Weights of a small transformer language model: 4284 steps.
MLP neurons of a small language model. Each row is named by its layer, matrix (up: input weights) and neuron, and shows model dimensions 80-175. Each number is 500 + 40 x the weight over its row's rms, rounded and kept within 0 to 999. Numbers have three digits each.
After each neuron's rows, "fires in" lists the words (lower case) most often at its 100 highest values on Wikipedia text that the model never trained on.

L6.up735:431558453422461529498592423482502536526499461503432453451499531499536521507576471477540512487484508523464395526482460571569549506485479477528483515508472518465537437569486498558508446389524500521532516521492484502586488458516481500489503547468441431581519545495567578419484465482490542524
fires in: "in"

L5.up279:576491490494548503491501464452479516425490477475444546476497557509483542503500480582462549495467487551447452501565499502600543479488443528517545581490477470472481526503575523587463602518510430479488434487501501538564515551527510507462462482520430595445543469463585535514594527414429539489
fires in: "when", "off", "after"

L10.up999:414516530438462450471530479540530497544559485501469484502491497505497539511505496477515503469482565505467399533494597432502482487573495492495459517447453524528489496427540486429490503471487455504507511420435464448531442432546528500509468474528463552553442549488488438530480544480432512532
fires in: "a", "cultural", "office", "chicago"

L3.up347:523508489546479493483520463526553522534492472514539496485485487540468507495573500511555483408493505491490407518524491570477602549570532521511483535493518486591417488559585470445493477472501505510548478435498506439519546418491569545539469505534488550444528530537534492456475536478507486541
fires in: "a", "one", "i"

L6.up443:482484495549495460478569445442494486476533397479425475458465516557478521467438482338484520448455475452459517513438475447493541546465460541390519541482498574428505504498496426484551530494516542507595478512502517460441563534502561504473515549476459511498517531476544455498547576444501555481
fires in: "not", "be", "called", "made", "named"

L6.up684:477483528482498525503494515462509533525550488482587493520554489545514557490553538411553491488528493514527488494505513493456593541498512485460535496505468549525539521495486501512468520522465507584520447510454499467469520509482523521423490496440436457451529541460556493507466513474541464505
fires in: "be", "being", "this", "an", "later", "become"

L8.up492:480476526468504518510468460499431573487520451469490437486486545574507460505529481507579472424445504497506470512522508489499471479462432492532488504467463583483510439499514516557640519459522489558466478476475513484438532535485464443457503517587494514515533564516486466560521487447475503485
fires in: "as"

L5.up671:504521487548529409479558493536510481544529493495482526545579490478471455514527538483566527527504482507456459531528513501471554541563542513501468471535512505474580551578543486481464548427508495517417460466491463523494511440469576525514502446545393503499489515486609506476522450526495487479
fires in: "some", "one", "any", "this", "every"

L3.up863:477452479576515525454578572445595499512561457528552439549468530511472540548504517452525464440517575509493421498524505460468567463536472483479491486489489531542507491510535564491527505428525483521505487492436490484529507452463513490497532496485468512529495468454526532463473504419474490466
fires in: "an", "a", "its", "the", "in", "often"

L6.up629:548515555511565535475448532483563468484539541553430498486518521520573511521469569433474523472532515511502489526438508509489592547549545547456483546518458505511543402445512468507467473475504511537497468439430476482528517513478488550510452522483526509407491474454575545484461549547547504478
fires in: "a", "of"

L3.up279:599537561558507494490459485526483456476503477485521400372511460534545538523465512415499555486532487485525526536515525483508549553508488510509513514480506525509560536523481515477493461437451518480476496494497503489436556447524555524466484593511515509482529574480504459467504506508512506565
fires in: "new", "the"

L6.up3:494475518561458536476493485470443495485454411497428438432521533589496464536502495440551530472479474520481510492461469502492467494515524533435523580473462580507518459460552473549519505455586498484454444507509515497445500520511536539490500531536533511454475518471568480452473436432480461549
fires in: "as", "called", "found", "designated", "named"

L2.up599:465445496563511521483470504474418430482437505520525503475505444533562538432547451468514474509421452437513481478427560492453578553537530525486502568502476563575567420553555430477491488413508491487433484451467453447510505449496569459486494506479465555499508523466488505472502489502495512475
fires in: "the", "there"

L8.up75:584492566507514561445544489519490496472484428454489451414461434491543457524497451574514496468519447486453425522524522533540541466625469461420531492495476491517551581534581539497463530545458457457548513506481476519497454465478491502453484493543457501529505509472508491470489492470428558496
fires in: "for"

L5.up1023:533469534465495491434484534505498447453571443494528479449525500534496493472556532490459535479435468541526438574520493509547608413462484450451515536560494535512506525526491477520500516530485529520498479479519556534514473504542489528527405533482476526501569512524502500474389516501583525505
fires in: "and"

L5.up490:499370442458495496508541476482453554492485405529475494450487434486501458491435447501498465474456550487534491502541526545519471508530536568552471565515469482464529572519565466519490505495544445478487482438480546492546534460506541510508490561563498456430467557498634515478549481515473491480
fires in: "in"

L2.up1013:506444493463544484433586518486509536507563428545513513515505465537451503447510538496562494473431565516507440482482474440499508516526465510501412547488459477500508557577558474509499481441524474519459477467506515462475545501472471592504550489577394477476507478495541489498531503480436479485
fires in: "of"

L2.up458:427524537485562447516522454485438542554528474486569486451582478575527483548520526531528540537449479489418528494483534513478478560505523501510430550406487459533471502537551517472487539433573463598533456457513500501508518518473442514481451466558468514499517487482465492497494562480471465448
fires in: "not", "genus", "more", "been", "than", "also"

L2.up131:493497462511524544494476531509502589487521471471467440564511567500519543500508483386490460571472525474513527494550478508501462444477502470523549493476466589508512436491484528466564505463527564474438495507513482476529504508473463514490537531523480454479508567541511499495555520469507481472
fires in: "it", "in", "listed", "put", "which"

L5.up519:509535480513520494497521497506488523512467450500475420419486486512526522473479471498460442511489452482463453490507519526469577478453516459543528554501554488509535461485507474503473501493525561497496524520481454460501521429519570471466466515505510545579491486437522573402541469566511548437
fires in: "the", "they", "stephen", "steve", "then", "st"

L2.up104:472478493458441488536474579520464479509579452490496479457474477562495448470516475509474466583455441516473494462491496553477613534445534610501501465505531499485472550558527480507514446472550467495427495485454527514551551496481535542501471538557503471500554529499542576421489465451564473449
fires in: "or", "as", "and", "origin"

L8.up835:460517533500509550490576517500565502457550475518500497497574571543525496435504484470599496529457487466585518524493499504515558542492540486528488503480404523524446577507534502494507490478502486493517469416460483526499491447526502495501501430551546491522545461400541417513456470491468436454
fires in: "an", "any"

L2.up110:553549488506505537435490477523463525474566522524491547482504484462627531525454491538519516507526539572555462493458518492510493441542463586428489430522544595497520488516520492525542465508571507519495531530480475481474524541526421466449475523619512463508505566541529527444482539429514529402
fires in: "which", "although", "during"

L6.up500:504481459473517494512481502534568471416469518502518465506604504517521520501520536497556462438483486491587492570491518518486562474398494502550570518477478551541513409491482481442501488443512570540532495456466473505437570447504506513495373532515505472551569541524466504417459534495458461492
fires in: "to", "who", "that"

L2.up699:420453518502503455484510499478556406516496523513549495490545440492555478482499465515507518477466519488529505485567548483492540495571569524536470538440428522499530438484467513534520574518555460516498419471493530492445513453510489468518501526534471566483512536477564512397485545443460532518
fires in: "total", "japanese", "state", "europe", "states", "elected"

L3.up39:538532466470562569440527496514511477483511442510481495499536418504526496480565525536527531530473515440413488488529496510500485478534453517461504503502521538523540472473525523525514551491526488480479476493486491458487515453489514447471473519534448519508478549461548545445447491459570540395
fires in: "for", "over", "forces"

L6.up0:457412535473503448492463508479521534467552446538440491478482528546560520539568562488492469521473468493460443520434531457553522540463494510530517422481468498513533471449479546467530475500484550562495477402471491481514574515528517472484474568489513480524511535524476465536516505508504507381
fires in: "be", "a", "his", "to", "as", "by"

L10.up62:504473515509457537523504454442578609483539469479485518449564474494461527485562482495520473476501550522575427498561482478544520527478497527565531486518490516507548522513566538486471483516490522457491529355529512471520406518559521490459444494528459520508537501464448499482449592431484479515
fires in: "was", "were"

L2.up672:601435544471505414509535466523487518483554451460440501441475510490494474499472432497466506504472473551534426505551538562586524471492502547506472538530472545470549489481486487475530521505543456494459539482509530484542483507542500491449424522552518506502473501535537545420566481464499554489
fires in: "which", "at", "when", "as", "captain", "that"

L5.up14:496471495472568372498562530445508516544465480482541480479528464540527545508555530543468499480539457488519458518485462510463521502543515553525552525557502534512493524562493391496522560470536461539456506499480544479557502505504510497477484517484500540445526520503533590478464559477552525485
fires in: "or", "united", "as", "to", "origin"

L6.up382:474508538495554537486456579502479514440556461506486538475531525616551519503424550473486532466506504468489505520460521518560498478500517469428419530472437574498529468497509455475468493517480481454467437481465452503503504469525463447489496466534540557465521558468513489528463502510453531523
fires in: "for", "n", "of"

L5.up620:452515495436530499488524502523596525429480452491516479553479569488483490473564522439521539482447469553471448503524473436506523466493516491534459590525533535536532463513540499491541513451506517510438504517475523501495532416493492523423499503520483471489532473504500546442474432424491505458
fires in: "and", "while", "although"

L5.up752:510497576481488439438552497551497487545497430517534546522479427571502471529521483526540412481401478490483470516467533528502570588458530522468481501479439522524487576569504499500582542538457466526575501495508573462462489437435480528495503514517466556489492500453481532511452444511481486490
fires in: "s", "for", "philosophy"

L6.up1012:451393492516499507479472505462488491513517526491459487529508502505497481523489462507507505485522543528547450511474531462486474503510502570506514486485448457565471474553466412452530446480460491543542443491439555516515542487515530534460518556506449529528503547448479523480520457453517529417
fires in: "the", "career", "together"

L6.up775:529486534498477454469584485502475515492501476489510542503577511529463439633469520531563471465508532473538497565506523548479493497494433515453495560438437496488502439472466399468521512472471493507564476519466397522456476485555514516492468468550546556563518519511532528467503488499415572544
fires in: "of", "not", "number", "available"

L6.up300:479529554529531512487543449441534556472489442508439429477503524522469528499525531450556479449473568471499459517510514472481592512456551466459525484494573489500476540497465530505440527536483438478543495441456491469424492452549497523514463523474510562565534540458583443408530580539504559499
fires in: "an", "the", "named", "renamed", "first", "given"

L2.up966:530552546493529534444531485571556558477500516491437506439541463527534509517520579540510486462455452477502508493485623493523519538478522468474431538473474491528478445468580517512498490457478477524530457425464482464569541538481493490472488490543501546448506525514482556519530465442462508416
fires in: "when", "for", "although", "after", "if", "ever"

L2.up183:482448508521496452462516540446473535497517483492565486517506479540467512477542579458518489510482495486491414498474547524474596448568537556435581524512453504488555478541535508471502504471561514630539509493396499462460534482464514460463486487490497547488477478482516482508507459464474415460
fires in: "the", "a", "are", "have"

L6.up293:459503487431502482532509532442498495528483470486482465466509446493525503478471510470492492528378513466523460516552493567471590546446508491449460570471523501519515535523527518438503557499461502539514512450485466507462541473475531496469476458539534513536439564512480503401534525573522481485
fires in: "not", "can", "also", "still", "eventually"

L6.up555:552504531478492437447500547565556528521510484477456489513510465491474460513552443491431451475503502496474468486502501504544489552474495503493512621481526512501540421577536456568502449471524459475543452456476516545448476502539497505462501536549458504437500466504493510487546501441457498553
fires in: "in", "as", "on", "from", "daewoo", "hospital"

L3.up454:524442585534533563527546502479476536487505480473512449467465453509505478607595503518462549467478466422520427489485572498496525457569489520504523485542541531531518559549492493499518445505550499517550472495474453519567489502508479482429511482581491478529459532436506550481498489457459547430
fires in: "for", "with"

L2.up430:477451529490535535471501487506520534483498506478479528424529490504454515547549557528529477525441480496519442555486525491477516580553516417547538475499487455496497471552507568462493523481511506520559482494452538541432502455505542568386484530494527493546554467523519500550492488485476538456
fires in: "be", "were", "are", "korean"

L3.up318:512550579500503572472539546460473503544539478512456455543505454564518514525507459468460520555465513473519451519481524492487549482501482534428582607562543527537452540467480487463492529470467506504540493505495504480443482423493555556470480505496522465474485430442495532414472508493487541490
fires in: "the", "housing", "torres"

L6.up15:530488514442466498496496427474574535447564454455547509568520481455497574529484390481465545482454516509494459526546506530531500495507522462498417567503480571563607507537525491580539527518532502542472464484511532548474500482479526544462482440579453505507542517535487466482525523440525515518
fires in: "after", "when", "while", "although", "to", "under"

L3.up134:470475503476522473528498540485535421478576480489457468453533610507515511489540538514476555510530452516517473496496523484495619514576492532402459484482495531485511541530477548510478541498508521551510477502501499506528499501532536509461439444469508471437437481487543600453493490496451511521
fires in: "and", "lake", "or"

L6.up952:480500446503435502457503476491567509438520441504495491476522514530502508553476488507511539514506530519554457533487536478492499508461488437498469546434451536484595563488525561466501522514497484555469506399484518507527482413471503465504490516434526496572527587492518554464372542445413449492
fires in: "in", "to", "from", "clifton"

L2.up1001:488423562530500458451477522416522461469464424457496469445475498549523499458594455523488432506510457498475471472410461553461526507517481546421547572411508559513470551461576538538520458508490565559482442475468503499532552530477461525422484484596472463501508515488549525507441500509586437502
fires in: "and", "similar", "professor", "seems", "problems"

L5.up713:458450501515526478504491525539489481505537503493454489453555448601509491546433517457471440416518550393497471555423563497548522504449504583447526529441483523470516537458564468490473507520500545552563516480400529507474515495499482561532482528491458474467468517519535517436486451518492466556
fires in: "to", "not"

L6.up793:456493513454477485472507483508457561533474483442464449530519513540523491517520542508451445442500494452512450498429474500534522501504516450533540584414543568416508560509487461527477493514451549444450487425547469500440565478516438451470433587498537464524542506421506484495553522497542543510
fires in: "as", "not", "was", "assistant", "also"

L5.up659:427431568503443444503616464502506466449466482494555437511511553522532501426558485498479494589485423509519482509457491502474521508507516394500537490528450557525460491472457543483542486434496611559528438480474509503505505448484503503456472463588478521500559481459545546533456438474472490528
fires in: "her", "herself"

L5.up469:457420541493446520464531555500416495474528459545549424499483543469496492502563536461467490462510431478529479548487449490478498574526520503542514562428544495508520460548480475535506446457412496558462500486465450525548477503495504519510480494497472523436543485484526546524508564552501508502
fires in: "of", "pacific"

L2.up214:486452492435434508393501500491526460490473488526522418529519557530465495550588566452445474414527516536453451507479524464465521532505604488501508518508505493522582455460532570545521493470440542586499508465410446474475568504502547570501515531493445556483547498532488496503529430471528462520
fires in: "a", "his"

L2.up540:517547498530483479485486476493502476423488467557504502439503500450534492476489428488484456609503486531542492521508458494456612585532499504433522526502566491502455450474549479506558539457527485527498527479472425525514470473490532538462437523563495552520589542548489530477467461526500480453
fires in: "the", "cycling", "soviet"

L2.up391:461450549509470522476553539503555503552540507572518497478524530471512541501519542463521436493515524531459395516479502482473569507468504478512501472461421540509447518471454447459537456448487553528451524492445494479446524473475530498522479519616489502528490600503531437523481531530454468487
fires in: "his", "originally", "the", "her"

L5.up229:497478527553500553378593470512551510519485501536434481546525587526511461496503522443495535563480506553495414483561506498397542482482500404503558513489437506506480514504581497534587458504456501546554461444466537525482499419524539461511503482527498477531459490445500447511472450478463547495
fires in: "four", "two", "six", "three", "ten", "nine"

L5.up736:458502528500510527516561517506543509497580499487483507567507508565498476511477514480550458502453505497521369499497600403446554551508496484519542515451495507521488469509522490532532467442479507566538506442423520514426575477507495486483494491500526465439533531502482435452502553410464501476
fires in: "to", "as", "become", "be", "nine", "giving"

L3.up942:491502493465461480522480548491507468443574448474505492485479512556517498518540598524519527525474459538478485528547483518554437459527476526493492635493500577495507458520584506501524481493497550541506442488510550488518492462503542450515461507508518511516552469500514526506521492384517496362
fires in: "after", "she", "he", "while", "although"

L5.up441:465519553523511525466540457436541525445471509510505491490572502550606477515509449537492442425509574494503455479505521568608539498532556531464466510459525504514500482535525457506535454514511513565492503521459441538532474461513417448426515553541450474466458542466509504492511548527495489464
fires in: "on"

L3.up866:531454573525527528469512477535524509473481455430488541515463452567477473548497515494547514453518518429498513547566509471523500524519486517486496480437521464532473469540579446481511546417473505548531392531486471502483499519517467517457547526564432476527627505489475484452526486436472547546
fires in: "during", "for", "with", "after", "without", "following"